config = dict(
    n_layer=25,
    d_model=224,
    head_dim=64,
    rope_fraction=1.0,
    attn_scale=0.125,
    tie_embeddings=False,
    parallel_block=False,
    init_std_qkv=0.0419,
    init_std_up=0.0419,
    warmup_steps=354,
    decay_fraction=0.586,
    decay_shape='linear',
    doc_mask=False,
    z_loss=1e-05,
    train_tokens=445500000,
)
MLP neurons of a small language model. Each row is named by its layer, matrix (down: output weights) and neuron, and shows model dimensions 48-175. Each number is 200 + 40 x the weight over its row's rms, rounded and kept within 0 to 999. A neuron's up and down rows have the sign that makes its largest values positive.
After each neuron's rows, "fires before" lists the tokens most often just after its 100 highest values on Wikipedia text that the model never trained on.

L21.down92,227,257,265,172,149,276,196,191,97,140,197,251,244,171,185,156,177,196,181,200,138,233,173,245,331,148,177,161,219,177,241,290,200,170,157,197,257,189,231,252,239,185,235,162,221,169,172,170,165,123,226,163,236,143,186,205,184,258,222,177,263,165,172,126,245,218,222,163,256,230,216,197,183,134,184,193,186,229,147,237,210,195,229,263,300,270,145,234,186,234,213,226,225,228,291,163,216,214,174,184,206,134,266,199,135,189,196,193,198,141,241,257,168,189,170,100,175,217,245,197,172,206,174,158,275,183,257,251
fires before: "–", ")\n\n", ")\n", "it", " to", ")"

L22.down881,188,301,186,111,213,177,176,233,169,254,216,241,153,208,175,187,249,219,219,278,209,180,225,152,175,179,131,204,238,108,252,267,236,207,270,173,233,211,231,228,276,269,206,212,192,186,162,129,191,163,214,129,126,241,208,249,215,224,203,213,205,206,228,237,141,244,202,218,228,242,226,195,174,285,194,234,255,227,165,238,185,136,224,225,191,237,218,155,224,263,152,164,250,187,222,87,237,180,226,175,219,197,263,225,201,216,183,200,72,204,218,180,221,193,167,240,258,277,179,185,182,240,164,192,213,142,215,259
fires before: "2", "1", "4", "9", "0", "3"

L21.down287,204,218,209,211,162,204,160,235,91,156,154,209,271,174,175,130,211,231,222,222,212,148,155,133,216,170,151,230,157,188,163,169,177,234,163,214,134,139,216,179,156,218,132,221,228,197,182,179,198,220,216,221,221,182,189,277,201,232,249,226,154,215,174,185,203,144,220,204,142,171,223,193,248,191,140,175,235,224,256,156,181,198,141,197,185,219,211,219,212,219,205,236,179,169,200,223,240,167,245,275,145,261,224,190,247,223,222,207,152,215,135,162,262,105,213,192,217,212,125,182,156,183,183,215,239,212,213,151
fires before: "or", "ion", "ional", "es", "ment", "ed"

L15.down665,262,177,214,192,249,176,245,140,312,197,164,214,122,210,237,170,225,230,145,187,189,198,185,224,207,269,210,227,190,272,185,171,197,209,189,173,200,158,141,166,212,139,232,295,244,230,272,128,137,229,206,255,160,224,208,112,215,166,140,209,277,206,200,241,180,289,176,212,126,219,130,222,215,243,210,262,225,204,193,203,124,121,192,207,194,181,239,133,203,269,185,253,187,211,218,252,192,193,173,150,194,183,198,200,144,209,245,179,210,207,185,260,206,166,105,224,239,140,236,202,103,143,233,249,183,137,169,215
fires before: "5", "4", "0", "8", "2", "7"

L21.down210,171,152,217,233,212,210,161,221,126,165,190,199,210,235,125,159,186,223,256,225,210,127,194,189,192,152,323,224,157,266,180,203,158,232,203,170,154,219,272,208,180,251,168,201,165,196,194,151,284,224,177,307,266,182,125,216,213,204,222,210,182,226,258,179,187,178,192,232,172,268,190,153,258,172,129,210,203,145,233,142,240,279,99,193,164,199,185,262,207,226,263,298,255,187,152,175,188,185,142,192,205,206,235,134,156,199,202,194,227,225,155,226,214,171,204,241,183,224,128,246,212,270,220,241,109,163,220,170
fires before: "ed", "ing", "ation", "s", "ement"

L22.down443,159,220,180,220,153,253,240,191,119,164,236,219,197,175,224,181,171,137,168,252,165,215,240,150,168,200,217,216,218,216,193,211,228,144,230,231,146,225,253,152,156,119,186,219,189,174,128,239,183,167,197,196,173,122,134,187,211,164,232,169,116,164,209,182,182,255,197,274,223,161,171,161,236,237,200,174,211,209,259,100,172,167,213,219,239,189,244,216,248,252,203,222,210,266,210,198,180,167,215,150,235,238,192,140,266,191,153,229,220,245,187,199,178,128,255,178,247,162,125,130,172,253,150,266,156,143,255,222
fires before: "ed", "or", "ing", "er", "e"

L18.down63,270,177,270,190,236,216,178,262,91,144,185,168,189,204,247,217,210,207,190,189,114,129,267,284,126,251,184,207,206,236,185,138,190,231,219,192,211,188,187,191,249,170,266,193,130,154,185,219,169,256,214,212,214,210,227,141,237,233,203,195,204,232,169,239,240,246,213,205,190,189,205,154,133,202,172,246,162,154,228,158,159,243,214,203,213,229,269,187,149,174,256,199,247,149,158,244,252,167,253,183,222,242,254,190,217,236,89,179,200,190,156,219,207,253,181,178,209,196,318,154,144,162,132,203,157,176,181,225
fires before: " ", "'"

L21.down851,200,156,228,155,197,154,190,133,118,174,202,179,165,132,230,119,219,222,208,244,274,194,257,191,177,200,151,192,198,168,180,205,176,248,238,226,239,190,304,184,165,235,184,262,223,208,217,171,191,249,193,239,237,141,168,184,246,172,189,172,225,273,129,182,237,198,216,206,129,219,242,207,253,184,165,196,240,168,173,175,198,245,222,203,136,131,203,230,177,199,133,203,254,214,161,142,139,183,224,204,182,118,243,171,201,199,143,200,168,161,206,128,130,206,200,158,138,272,246,213,211,216,138,233,260,156,231,154
fires before: "-"

L3.down721,168,174,164,155,220,207,245,136,179,221,235,175,217,236,173,277,201,163,247,313,229,201,202,246,119,146,206,222,213,134,200,167,160,217,200,212,168,196,236,264,206,234,198,157,227,171,279,182,132,181,230,223,220,222,270,206,190,249,178,229,147,189,271,233,201,160,251,218,218,169,206,138,125,198,199,195,180,216,195,226,190,157,189,174,161,225,224,199,183,206,191,233,132,111,217,188,195,247,202,236,184,171,208,341,201,211,160,220,197,186,206,226,201,287,188,192,181,241,148,160,272,202,164,260,151,160,147,218
fires before: " the", "rial"

L15.down338,145,215,172,184,220,177,221,165,237,195,316,202,192,197,151,236,216,217,207,126,158,118,192,154,179,191,242,197,196,254,106,166,146,196,161,122,217,156,144,207,223,230,242,191,201,193,191,237,223,212,258,229,115,135,202,206,164,153,145,213,156,136,143,216,264,185,205,244,203,291,220,180,190,254,152,124,166,234,300,210,130,244,168,245,165,198,213,197,222,197,216,203,208,278,135,262,188,222,191,203,205,216,248,247,225,227,240,208,225,108,145,204,189,160,101,232,218,177,239,214,160,212,141,210,142,149,227,215
fires before: " |", " ", ",", ".", "\n"

L8.down541,214,255,210,230,211,182,219,249,83,184,204,202,160,163,234,162,264,160,204,249,233,268,271,122,245,174,240,186,254,150,209,162,222,205,191,278,196,209,195,216,228,286,260,206,248,208,139,260,193,188,169,175,189,268,165,202,188,169,246,210,184,194,175,176,230,255,179,180,228,210,173,208,231,227,283,188,198,237,241,155,254,280,161,192,196,130,192,161,214,178,256,173,168,156,199,215,193,176,277,182,171,105,173,310,182,200,175,193,211,223,153,178,206,206,249,172,159,241,234,269,136,198,192,217,242,200,149,175
fires before: "-"

L22.down283,188,292,213,198,249,229,194,206,9,227,186,238,186,211,69,228,207,177,130,226,160,191,194,166,198,229,144,236,272,200,115,213,184,216,218,175,155,218,179,145,179,206,186,201,152,254,170,226,153,186,180,296,146,191,188,150,198,180,192,206,166,205,103,201,186,192,231,172,236,194,167,213,207,185,188,230,294,252,206,214,189,170,206,199,163,203,154,234,184,203,190,152,247,135,202,171,254,226,228,177,137,172,182,146,214,203,239,111,290,122,192,228,213,261,208,185,213,204,181,212,189,130,218,240,174,196,185,246
fires before: ".", ",", ".\n\n", " and"

L6.down741,203,260,229,214,232,235,139,269,83,279,236,172,240,169,269,193,218,156,264,181,161,206,203,221,217,165,278,229,222,196,165,231,221,235,197,249,209,278,210,181,212,173,190,266,223,235,225,139,191,214,232,225,198,244,240,184,205,187,198,151,228,182,218,176,200,199,196,225,196,204,177,173,186,271,204,170,231,181,243,177,166,169,182,213,179,178,283,163,203,141,191,239,226,278,164,158,159,202,182,284,177,133,227,332,163,190,185,158,142,299,145,164,235,159,150,170,202,186,155,186,211,256,224,195,227,156,181,229
fires before: "-", "\n", " "

L22.down375,263,190,164,185,199,190,225,211,89,252,232,167,195,235,240,179,201,251,247,241,214,209,233,187,284,242,224,184,186,189,212,222,248,167,161,137,253,180,167,185,223,185,216,265,177,155,268,250,225,225,187,154,158,289,212,189,230,196,161,198,200,195,251,207,147,229,201,205,171,237,237,166,153,167,194,214,154,221,224,181,226,222,207,171,290,203,238,200,96,103,250,178,237,246,236,177,227,216,238,232,175,264,161,391,193,197,218,199,283,142,186,268,201,215,235,278,257,190,207,199,237,179,207,228,186,242,172,189
fires before: " ", " —;", " —", " CA"

L18.down228,169,259,200,219,194,236,218,102,168,196,129,149,170,164,154,187,77,184,278,222,179,196,168,180,244,232,162,222,234,207,213,201,156,148,169,165,227,197,176,223,181,256,172,274,161,271,262,193,185,262,188,213,223,215,166,214,198,207,196,237,242,172,218,132,234,261,270,171,134,222,198,227,140,239,162,202,276,191,180,149,228,243,216,139,272,250,118,233,80,192,195,238,242,190,204,181,179,129,182,218,162,198,187,199,198,221,188,186,192,211,186,166,211,219,200,198,200,198,215,179,202,114,208,252,261,295,258,197
fires before: " |", "–", " to", ".", " and", "s"

L2.down323,252,246,205,247,186,182,162,208,286,199,183,117,219,261,223,143,188,205,176,163,222,195,236,228,230,179,165,254,197,214,247,225,191,249,245,184,136,252,184,227,193,235,162,160,195,182,139,165,195,167,222,222,251,175,144,92,201,257,224,254,245,193,153,209,235,191,105,218,138,145,211,237,219,195,216,183,203,193,116,229,160,185,210,211,191,223,177,230,275,253,182,140,183,179,209,167,176,120,224,226,217,227,137,222,164,197,191,257,195,239,176,181,230,113,120,173,258,205,159,170,195,236,199,135,221,223,149,247
fires before: "\\", "d", "2", "3", "k", "m"

L21.down413,230,233,178,149,193,145,190,130,148,253,264,200,200,234,277,82,151,254,303,209,215,221,161,170,127,187,201,235,212,165,156,202,152,146,190,130,244,173,244,257,186,250,161,189,192,163,222,228,155,209,199,154,217,257,217,189,101,235,224,263,228,236,229,230,172,168,118,141,165,246,186,145,200,149,198,210,248,205,219,176,175,208,187,234,171,173,152,235,117,129,168,174,245,189,146,256,207,172,243,193,203,182,179,282,160,170,165,141,165,247,221,136,201,190,243,148,213,222,184,170,136,210,248,235,227,176,218,231
fires before: " "

L21.down14,205,214,217,225,183,188,222,155,204,202,188,222,172,183,252,152,201,237,238,213,180,273,208,192,227,259,113,207,188,229,226,135,219,291,207,169,202,120,227,231,176,213,238,195,217,163,158,220,205,268,189,150,223,227,244,147,197,225,135,178,204,226,246,236,213,257,158,194,191,202,169,243,175,217,165,258,209,167,148,188,196,227,150,275,203,240,224,213,142,141,229,193,224,175,249,140,196,234,180,241,167,272,232,204,179,231,69,179,211,202,249,191,172,152,143,260,161,265,185,256,226,174,187,161,248,216,260,253
fires before: " ", " the"

L11.down158,233,264,172,230,229,150,213,154,167,219,237,144,192,167,219,237,132,227,184,213,135,226,208,191,202,256,157,215,202,217,216,205,224,199,188,182,233,229,193,218,287,192,161,230,209,151,209,179,173,242,213,184,144,232,257,254,217,259,213,164,218,182,174,222,264,226,170,251,183,228,202,148,242,222,129,213,170,174,187,246,152,269,191,281,186,173,278,207,212,216,165,215,286,250,237,206,225,192,193,266,252,247,134,338,243,202,199,233,147,159,121,132,279,157,218,131,200,154,119,160,233,159,186,266,204,227,166,235
fires before: " "

L21.down195,198,219,245,161,140,243,222,212,89,210,184,231,205,224,172,183,185,176,143,254,137,206,292,225,204,188,189,243,215,264,219,209,220,198,125,246,180,240,200,200,139,176,234,209,188,210,204,209,185,190,223,254,249,152,147,195,205,152,183,207,195,136,172,180,271,234,277,176,224,216,158,189,261,175,188,218,236,202,195,140,198,232,200,208,243,200,180,137,282,148,134,173,259,216,182,227,289,239,199,217,214,191,153,203,227,188,157,205,226,213,169,203,203,211,210,177,201,203,201,327,178,198,132,145,218,238,232,145
fires before: ":", "–", "-", "\n", " of", ","

L18.down691,203,201,166,199,232,189,174,233,166,248,218,184,196,245,160,197,279,167,237,222,180,177,151,118,184,223,173,174,204,252,156,79,239,174,115,227,196,224,225,233,185,257,210,240,230,282,228,241,186,224,227,178,194,159,320,202,193,238,268,235,158,210,198,269,260,129,196,216,166,197,173,186,118,172,206,189,174,161,162,208,186,188,236,197,196,197,210,201,235,179,237,225,199,212,244,203,218,251,205,186,201,171,310,311,279,302,203,171,199,259,210,160,146,158,186,247,227,274,231,262,154,198,108,188,220,163,212,223
fires before: " |", " the", " and"

L18.down352,255,240,173,198,223,140,263,168,170,228,227,259,155,204,211,168,175,157,208,203,166,190,173,178,248,175,197,189,233,224,141,180,178,161,249,148,225,242,230,255,231,137,240,192,175,187,292,232,197,203,205,190,164,243,231,144,183,191,199,140,228,224,133,256,237,138,275,216,193,190,179,169,193,173,229,241,239,258,179,125,183,166,271,214,187,270,229,207,238,139,256,164,259,235,208,301,164,173,223,166,210,264,157,225,183,202,155,164,202,205,224,164,124,175,169,195,180,194,223,204,193,149,215,216,186,176,245,167
fires before: "5", "4", " Tour", "ata", "2", "3"